Weights of a small GPT-style language model, trained from scratch on English Wikipedia.
Size: 10 layers, 8 heads of 32, MLP 512 GELU, 6.76M parameters.
Architecture: LayerNorm before each block, tied embeddings.
Training: a variant of Adam for these matrices, 270M tokens, 8240 steps.
MLP neurons of a small language model. Each row is named by its layer, matrix (up: input weights) and neuron, and shows model dimensions 112-207. Each number is 128 + 24 x the weight over its row's rms, rounded and kept within 0 to 255. Numbers have three digits each.
After each neuron's rows, "fires on" lists the tokens most often at its 100 highest values on Wikipedia text that the model never trained on.

L3.up475:119092115101101108170172130113154155127123147140141142107136097135125100180143157090085140176148114116083134146110134146172117137164116124138146131098102165158125144126126174144115122136144149100138171141113156150136117135154116111114145145132101183118153153158130142102143130146130151126
fires on: "g", "t", "c", "ot", "id", "st"

L5.up2:091156121174172108183124115133129101187148140130130130187112132112108111131116080095111135132164104099129115087102101144123092139144147134080134145095147147146082140168111150137158148125109139078149108182106128127156158099161115097107163101109097126130178122153112159113123137113144141191
fires on: "o", "io", "uc", "u", "ot", "au"

L3.up354:130098135117098122148153149091151141116140151103105075131109104102193098124132091123130107121118138103116097158136139129138108148135156145093161158092119161138141137161140135144144129135176109130114126171111119118109152120094140105142146131097134115155108124148173169175125157104112164155
fires on: "ent", "ect", "ight", "se", "ant", "ron"

L3.up504:143139171146141122132116114158134156127139180154165127138152148092121127120083103172119136146145140113133111093110102147099134138132135131122133124089126151140117121074165124154134105110142155156079108106141156133103115151177192143145123162115102132130131082119065136119163122144116091113
fires on: " so", " at", " ne", " career", " el"

L5.up287:119129131139151148083166065187146113135118108125114147119153088111078127144109170155107155158152108097138096098092113150128114147114119151107125151115103143155144106115134164143101132149135156109117133143112124140137131131096098119131146115090106151135153136147165149095084115162113175156
fires on: " gr", " Pl", " st", " St", " sl", " ch"

L3.up442:128100164123128105087126150166150152091116161131135136153130121136120151140140081111127164117146193134169111134096125088109111149126147125152129120104127109124135141121153086157135143117162114139103103128109100108139110143136141140130118104115079114145174124147176144127114134152092156119
fires on: " Commun", " Med", " med", "pen", " Char", " Ser"

L3.up135:085136154146136116138121154120118118149138091131119148122126138107093131134104116116144125122135103146111077103118133115189093175157129152106151136091131145186064146093141132123135077147167139093159154160111131162142128140143114112130169084079153138111140133117122131171140150145143158148
fires on: "-", "le", "ham", "u", "/", "uc"

L5.up384:112079138114156100159145148152150124160144160166086167147140131104124121116119138125132141149090155100138145183096102151169174078156116137092135124073120155172120140100155197138132148159136130110118126159100135119166193159147109105130142081116139108131105126113169133125098121113106132131
fires on: ","

L5.up260:127172127070130113156093155102180141142103163113157111119159122119088133123108123132135146145087137106108093089131175118111172088115120168149112130136111125149159143130143128127131148143172119114177100121109138132128105139119142155137116096101128147112119168092111121132138133142141159121
fires on: "as", "us", "ill", "iss", "ind", "res"

L3.up84:131144149111143082115112112114106143130175120123138141134106116117116119074102139132114132149154119155118124131055163181137130143113163098098104145135099159140118123117137092129117105113152145128135123123116126152144132128191161104140117100150076110142147126139098134155115131160115104083
fires on: " that", "|", " of", "em", "ing", "v"

L5.up496:124121129101146088131151112164124100145158105144141141114117110105135116078094127168132139174142121157171139113101137126081104094183134139106164137101139113156123124100126142150125160146088155127136108163090105102200124190144105104130102120110134156132158128094148118094103136117108133104
fires on: "en", "es", "er", "is", "e", "art"

L3.up216:134130112130172102140135145136139127140118148162129153165180107154117093110125108145151121166147125127130147091106123170122121086123107121099143165120136176157130139125164148122125185125138111095132123111110139115136117134130165143144155108108111137150149152109123188166100161129119142091
fires on: " |"

L2.up370:119096139096121129158142117152136165108098147159117140168183129132114095149099143171098139138119132128159126096064073137120129093169161137138105133081132156193143123095158132141145126163177155104128129147124165164123124128101105097179100113110126139116172140123105157102108194127104132137
fires on: " |", " |  |  |", " |  |", " by", " by:", ", "

L2.up401:119110171098153112124172105150131110130103120131090133141135131178101079173127179134156110130128132101130147132100118135125146122143141126101168142121136186165117139103177164125161145152113143098114110125119140124180140134142148104159092079123094109148145124118116107130080129144085124149
fires on: " |"

L2.up244:135130130086164091093147135146077122161093153110112107154161126162156133140119138176145134120105136083162123123058077152131137111143150096144147121072095154145090153080153126130143150153142136082111137125094130132152142138125154101148095104087125135168164131131106122111120159144119147145
fires on: " |", " | ", " | R", " | S", ":"

L2.up175:109149158130083140086154076149149125141104127121086146154129130134133142124161121138109184125128107139176136102108140115111145166124159095092100114130104128133108160156139146178144141125123133128145104115118140115142116180135125175166170134179067196120167106104142122130156132130079155126
fires on: " s", ", s", " of s", " and s", " to s", " loc"

L2.up84:116104162117114103098091144167097134141101148124105119155146131161164061115096164124120139184137126122165126094068103130134132113097178131109129137054144146142114153143176143142149177152146137122140131127100141143146136118134187117138094103141111133144139111110126173118098124150126126099
fires on: ".", ":", " |", ": ", " |  |"

L3.up141:141109116133172093112117134152106134157121159129147162118118091127146133167101117090093126137124117151169156092085124109134134102129110085179151143136134136141136160112144138159127153091145157099156156133074130116163139124126099117113130150151122131186142150149111113126110131080107142195
fires on: "ist", "er", "man", "inner", "el", "ner"

L3.up191:142145118152166131123179134122163146119127118173116110116115149161078149139142142122129107152131133106114115107140070153136135159156113081112096125144098123159095136155131170143112148120152143078156140160122159140132130094148101134145122162131106151109174160157113106080163131144115130130
fires on: "c", " f", " p", " which", "t", " most"

L2.up271:132163080100130127142116120146103198120118142138108093161122100143126122093125071116064131122141084137159114120108103147143120129107153109183139110122153170144100126124125164174137123105145122094109081136097131139106111134091133141157160103135107133115134089134183166075115136151110157153
fires on: " did not", " Tr", " would", "lev", " could", " Sl"

L5.up510:146132138122143137134120100144147119114085110139136154177124086140139097124093171104155154144140162176160159090115147136146138159138095114132124165139137137175134147139138139157126102127144124081165147144111127151108150160146086081153126098108128110134160113154126125141097140120071121184
fires on: "er", "ist", " politician", "ator", "or", " player"